Part of a small language model's weights.
Architecture: LayerNorm before each block, learned positions, biases, tied embeddings.
MLP neurons of a small language model. Each row is named by its layer, matrix (up: input weights) and neuron, and shows model dimensions 0-191. Each number is 500 + 50 x the weight over its row's rms, rounded and kept within 0 to 999. Numbers have three digits each.
After each neuron's rows, "fires on" lists the tokens most often at its 100 highest values on Wikipedia text that the model never trained on.

L3.up656:476533583502456434510552372443534468510495409408484611459487499557533563533553619530581477499439506549500434554454508548528529529595428495596497461488483513445567482494444488451442532413503475543383503561482500567452558498479453496436448475473563458516513518465537561569620540530422511509503540498523549523503552637364404488486470561522468522462458475424519478530480552489469443485577539456507535486460559490477423538500538538493533457442516511587491483450457518459483414464490473538478505495432522456552494570545513524456508450506408419532501531356421458542514405411536463507
fires on: "|", "-"

L3.up1908:516500472487445501484561427472606517452516514492467499521392531562460453433465504474516475498470589512524489528507569476630500436516564541543624480442459594507535523463460546483462515413434479389471485501503515430545478506472419535497507529379549513524526547485515516508420530367440449531493425554568397494424561523423482527491511547530452513480445488541520457532463472510492510477503485534529645496495548490615486542460548562509579419444465450481505518478408503456391569495462527543461551515604454474453471469472582548527443551454498523489512542481456491472511421471481428530
fires on: " |", " hold", " votes", "|"

L3.up69:515526632476376487483490484506644524501529566561484504620571458505527427522431493446547437509480443445544529443501492523496523537499396529560580491439467474584425510475408523427473563488482431500548482504605465405488474451525516526508587398534557572543499485455490511534444495500439406468454424496560555468536518428517364476443494497525430440430557539442445494551523545461494541491470518500520439497465530545537584637444474603560517502485481596504460474501562473471494472501470487504582534475514510470451394574507482469457401495503426503572521507458572513510510471389607409521
fires on: "\"", ")", " |"

L4.up130:561493421453513496579610411464463496465458525443508555475526526463518502434564560448472454378567522561359492599485485522566457488466487547568487532459444451486524457430550484472443492424494480499394476413444533638495456463474377448494481486460433500547509519508456554452550504501525525463581469518425516505510591579471467520560468562480517426497488398462529546521509483496507477483551458517474562498466503517487530513506509386532532413461544414529535530486478515444611483550495603489436516435447452477491575564463543527468538423445483436515562488454451455536500534500448453562
fires on: "-", " of", "="

L4.up1418:544551507503509555537558529454447543479539481517523512575556521493509513521451534439505504477511497570444426442513429425449544466460565502540497426538442458561515469461455472503482466547588579450570422501468474460591461486568501478550446477472488510501607562426523483400425559453508503511419423570561490541502467457461529519550488442580463486477471441445502375506499523458517524465502493473514505563446520506516428581484555516443586518515610482514453548440421488478487521589566521578515451556509493478417532476472505517441492487455444461502526476514550485490464555447537470531
fires on: " and", " of", " &", " |", "|"

L3.up4:518502528521420527529500519457575474467527555402454420559526561590542500505481489511543500472600571533383452604506433492516501525436474481539550481450465546473547452438546523404493544466463498471456472500481555485593430458460444441495443501421518461545494464444528477452529411558511517419531482610545487535553547521475524539494431475547562528471409485549500448467524484457533472350524503513504625545483511489583552497394497543411571478457510481433539552508474457451459556515514568550413544492474448605437461431563464473566570539439484412505513454460474534556542519502425462580
fires on: " |", ";", ":"

L3.up145:583496451514479473465497460513595471567502433440509582482563514576487546456479538563551502460575600552604517450564434632537449550497389481510451490464466486439486513489540603523397543510473489492497541488471434541478543457530496437456446437479554458531512517504451488506517492527483484463491504489542540473531559488426447542560563604530493464456403512510485500521463480470510539512527481392427561522538563454499534554521507476484561487483494481504516574589423475460458482420547528502514524432422529463523601597650514461460498412506416403501458457457563445503434477521547403495
fires on: ":", " |", "−", " −", " •", " ("

L4.up491:464485524448514564483520497490517511515417536534483457559539465495435528531509484402482468499474449527412446571510558470472540600532448513493484430542535500534490410375493421428357477428566540503475464423456483366528498465503503453466458507468420483534485519510484498537494527444407509519525413552529431556464601552470470617509552493489453512538568474419543497497443518381507587457498554524551443517547503475535496528426503499474517553462540558521444548499544464435483377560518445551547535467519399558492592504543473513554599473528465510453492621443506528505420436492604439594
fires on: "\"", "%", " There", " By"

L4.up65:493514612517415466611523440470506490477530504515465515549442593521562430501553549511590553431451509549535521495491548470553543547497530478599561492420481554384571459474427456533490510438557534412456531459438495442546502484471466462480362483384398417564508494446566519477419451478510567436462340499499446417466492586529510528460546526505481501497486454508487529505515477394544469420513579583490567509410558493573520532437531428401577398475522455548454556487459493429517440550445506514429451488516490486423483496505507460554526471440527498517489495449457525550462480502492434487
fires on: " |"

L4.up416:468478498429440448495497491462506596529532507493372542491457484491526470584596579588492394432544496561486533505525438463543509479528498531520456484480438488458524411520496430452487477419504468526447500455420506601515524523463437435485557491486429421526560448463521596526493595448424488568500485467436532512572573554408446446472446593541550456461449463448457526553474434522448449486475476527501595496445540568587494559425558571535578522373580479511544432405494456459482467539441506576437519498483508495477495582453574524412446444407421460464525544385549459575482489461484449573
fires on: "-"

L4.up1928:420480548483445436531524458511528467477501516553418506474438573408489447394492559487537541405545516560487479493569549529549462495533556529577560486380554558548621479476479456441502570515551535507527569444440560517538471512406474410550345546449399551545535527464442540420440470403562447378463399515525512456524554515420463597361423601480483520507443417554481457501516473523514525458501519441482581489511559454561547534522532455505561487499501535528463503511461544452512534488499457522373612510557519499464507446436629501586523474445568477513551523440536486526489463482458496571
fires on: "  ", " |", " Total", "|"

L4.up1487:537511572548387488430509523480367580496542543542492531472512467477542520484413457515400410462402490524440491463577457470533475453540451475559466513544471465547584528435422414435523492454481497425533425510394510520486447485541487469556455436581477508581653523541555460490343561504508475524501402543479554508415499465489501504425491413526457466494488525427509532462515471508456535436482517422522535559493518585451509587449494476513550472511538470446532524444475446476572538549524464528408516504478546518415478437546511506560501443522501445533513470426539506510523551471516366539
fires on: " and", " of", "'", " &", " for"

L3.up1062:542480533564509441535539517512553547449571603548541514587478454510519471492517518542466478505537527484446497525466433531554543573559419533451469492447401460554499451492520522382425569439417467482536379465545539397402554462531534492507536466512607518510584554478466486541549502480454437490422455560635552521507527617464394424526433528547533473489570551474527512507457476493468479447485421506515425514491584398571542568461543513526531579512549560483395543510515555494486485581502534527537492474495493533520483516561430551507521562458495551528484517558520550492430503517488399506
fires on: ")", "1998"

L3.up226:539501600619475475539533454508580558493550541486406522562504439442537482420517435502458439455514506517473481533523517567582469473493607531521524445562480457469590347464455530451468517326515529557500433465443545499521500537467464492481453539494490487563550488464520583576505534480459519528555428497487563568531562612436481439415505526580539492537534478491561531531436533450436424483568621521502514445452477571537561524509526510535517504515499431574463579443520496529507421476464497537432512441503531462445421545390526509490573389411460539524558495438429454521567378425505442594
fires on: "-", "|", "\n"

L3.up470:464531464519494523540530534519514497459452558471495472536543475525452483530515530529425499384479451561434600498539512455503461459424426463505468443482441403493480473431513418428464433548649520547566489439480488419545479493482499502545437492468545494517529552467501547473524508408510534445564446611634460433595494453479453505538501553473444485534472564497559514558412467390461553479478468561605537564482546548457492496455556520469546592495505493483466639478441501376474501535541514575515543563517513588414559458526376481530503487475462550515505529508555532542494512471515505550
fires on: " from", " in", ";", " to", " of"

L4.up1512:522504489574404517502504509539482497502439521458535500501509435465457460416442567453451467510491525458535564496667455502525432493595484438549482511511455512524533519557444397460538443465512580408551470536510465607475537536543516518510481496426511380496613476543513521508475516402392425418495455531494555455439553506439496489454440467449482462513417508443529521508487486563477524515514422590567524508541535497442487530534507499459545528425476550466468493494444433433482540614490483495439519500452548520446504502569522494539434389512466473477525506500576521573454562406553435497
fires on: " of", " in", " and", " to"

L4.up1823:519540545500451450502431459503515457486587503516515520598524541526517452493543578557453458481498563474522519509510463556584548469491491471533532533408432544529566513478520442526461431448514544468501478431485497524499482491450418470498506445550540474560512499493474522569495543461482440587466476529574474504458508441435426410537496466546521540476373523459447515574471472451419498452523399458493601527433555461462521611467535584527572494465516474443520490537494382515421477497512556536469533519508512517511571491435503538502460495451354414481536545400501516535454511466587401449
fires on: "\n", "-", " •", " UTC"

L4.up2004:391537460495483498513478481588588544485459466472439490542505579557516555485487516481561558490553546476510433519493499387470493521380483466593479436424495513492504455413554445439529535510511436515514492505569494530544401480385477474504489485430458446485500467420479447454522471499547491492471549583478427528461533510419485565562457436491501524468498479566546434522518532530576487441578506512489581570516483487540521470414536552497572470545451447521541494475509538401442546466569552541554518457594485524446514390589452476555579582466520484522464482381457539541540520422490517606
fires on: " |", " 4"

L4.up1616:489505555480426380570542499484494453443546525516501491515498404471535523425417546387482475487506537533592538470463545596524593529456413395500501485384395479526495468483394448472531592479477395542591411552559540470449465501457474524548495456557462550507546532443467490574563543449557488485480436515543532545573615492555459502540421499595511529537468561456471493549472449515495531506543507401546485536532546506470510581442526650537524562522550558486475517493605434494413502503475524460469547458607385615380425504543558443556465513526462494454537559526500469557528453435510425523
fires on: ")", " opera", "um", " Awards"

L3.up1865:489493525502452511549536511504564579517462488502447455545506560545471494462491569492529512484516543438490559547583546445481486571463509497605453468390450524495539394463645465568522573464596500421532501392542480505504476455468483462459356552411506472520472524415525455462465468486519560513453431533535341497456518421485528483560530444485461519447586465496492428558532450472542490470478532591503501504460492512619484477472535516450630472499504447539480504479459503368455511512539555581475484518548499534439459477494555489513507517479445442551417631393476486465525488522516451580
fires on: " |"

L3.up1198:432485469535457519541548466500566565546570482424457522525452572453508487503377570420561477492533557536532553554505551521590590446500562504535526443438528599568518530427489548484541593419423549488446528386454493476577469487446442447543480531322506517501590525462515521479523543398466477473463491552563443551445532413512495461462523564540465481483438517516507497602464403490518513499433470514557545486492538460523507454473510450470587454519502546461529447503428463523434517486536523548493456481615460461494514455513593459519490581472512496516475506491486528522447559558531462535
fires on: "|", " |", " •", " Time", " mi", " votes"

L3.up301:585520501519498464481520452469527514490568543559498504488546498564452478537481533546528502547566542579494538572533483427519532432444545533521463544373492461504515403397526529496432451474466502494517458463490471464581497520500527527499541419457538473476469532519512507453463491502475539489465396486518446458575535488444350484476415510584495512454551458564462460501490501562512542391490454601481455556475509505570475557518522538457569494555534578464398479420473552377531538502519563519524526501437481521517509500573505515470485563376518437544432613553498488529496536431524504578
fires on: "=", ",", ")"

L3.up1543:541493607591415461495555433470551548478540466491480484609505445508477528530522507523525476494472622503496513496482547461535608565510436494488500487448439479494466388502391439485462536453447534552538481591581491374488503512443418559506460421522601470604505486463532544541514459455463486560506410553636522439542576504433471534482448500562459526514535494481494482444480540484490470519465507548504466500549566596547529552444536531445544532543527497521447502397481461526502455550474507576518503517435493555450460489481510471538466539515433511444492502491550480535533429460528432701
fires on: "\"", ")", ",", " (", " \""

L3.up1772:590505492553503546562441466466517485501486425437478453587489496481456490478530512529562529392573587555549555567534533516537534532475463511507535462460430530510554519484551486528466527510497518426517485457522489512464461493458401465552383502403571433478459485491523516550454450491506521451508536520493501522490547438451470555548470576559469529525445431421515619527474467477521518502492436486487566483549540381512584456486522488505551449378485502469516540496477405504464582517462520525456525485499458540380605497515466487476473485527411518434514635447494479597514480464439353477
fires on: " •", ":", "-", ".", " Preceded", "|"

L4.up1958:432501529513393477450489449504447540470517515510486475558449567519488495487505501536516501495491536556557640489534435526536483423541471450567517487466501538482496518504557439554444510505496535536466419345460509523537475488432498505513436511474484456515567527461511584529482548440464509445442361598591514469537556465449495527432513580489458548480470428589485493538480395420473513448494487486545565597476525587547574458438532465492625481482510482471484562476456512481421471464486538565503601476593434522444479583476552562458483433494499447504457551454540464590454461489583444445
fires on: " |", "|"

L3.up85:478475557469475511620554453532544569488382524502449496531517547569517516452497565495555479467546553527552483520527533433472459500517563439572460444454444479566466473508548524455550540521498533473576504499483421489570486472488460539518422483413481446519498509345516477431443492472552519518491505543519442544512525462484527502520520427535487426490567487517432378519483493398548460419554577545474493527422527565612549562467508465450565438527448473577449516441480605479516462540515572557489508522526525502494434440544518480570490499496480481566399526422451486474594441470457505574
fires on: " |", ";"

L4.up1661:526502475475521499462429541538536499559469444489533517530589550648503464553485521493500525502536553498516536507550488507549491479404414507447473477460485507476535546405429516500443571545544506471544407566487449465540519495496499446532524483479580456502519507545484470502508454395540439517551508516508514487456487451492447473601567527476464540493437444484567493578506490540543541436509460456454553628569579429537630564461495555476545521385465552516513512548426383430490514540493452468555492564498520516451535444520529461534553537501447480537488491482562459574484563451418502387
fires on: "′", ":", " •", " UTC", " (", " code"

L4.up970:456511440463435487544462496518571586459509520482494442538433549548432460434527575524549531452511580473438487445552489464491526523437433427537469426459483503463541524446479453454469537464522511459545386529497455421483446451445525509508420533439526476533592559462561491535489473443484517372470486576579476460605515484495523507502496429540435432490426527490543440540475469543486555477488475573554504517529545441535602530385549488490566455438482449456532608499443416467461591578530510581498565528556486526447503375509441561516440587524535444472478547478556529537544533466468474575
fires on: " |", " in", " ft", ";", "6"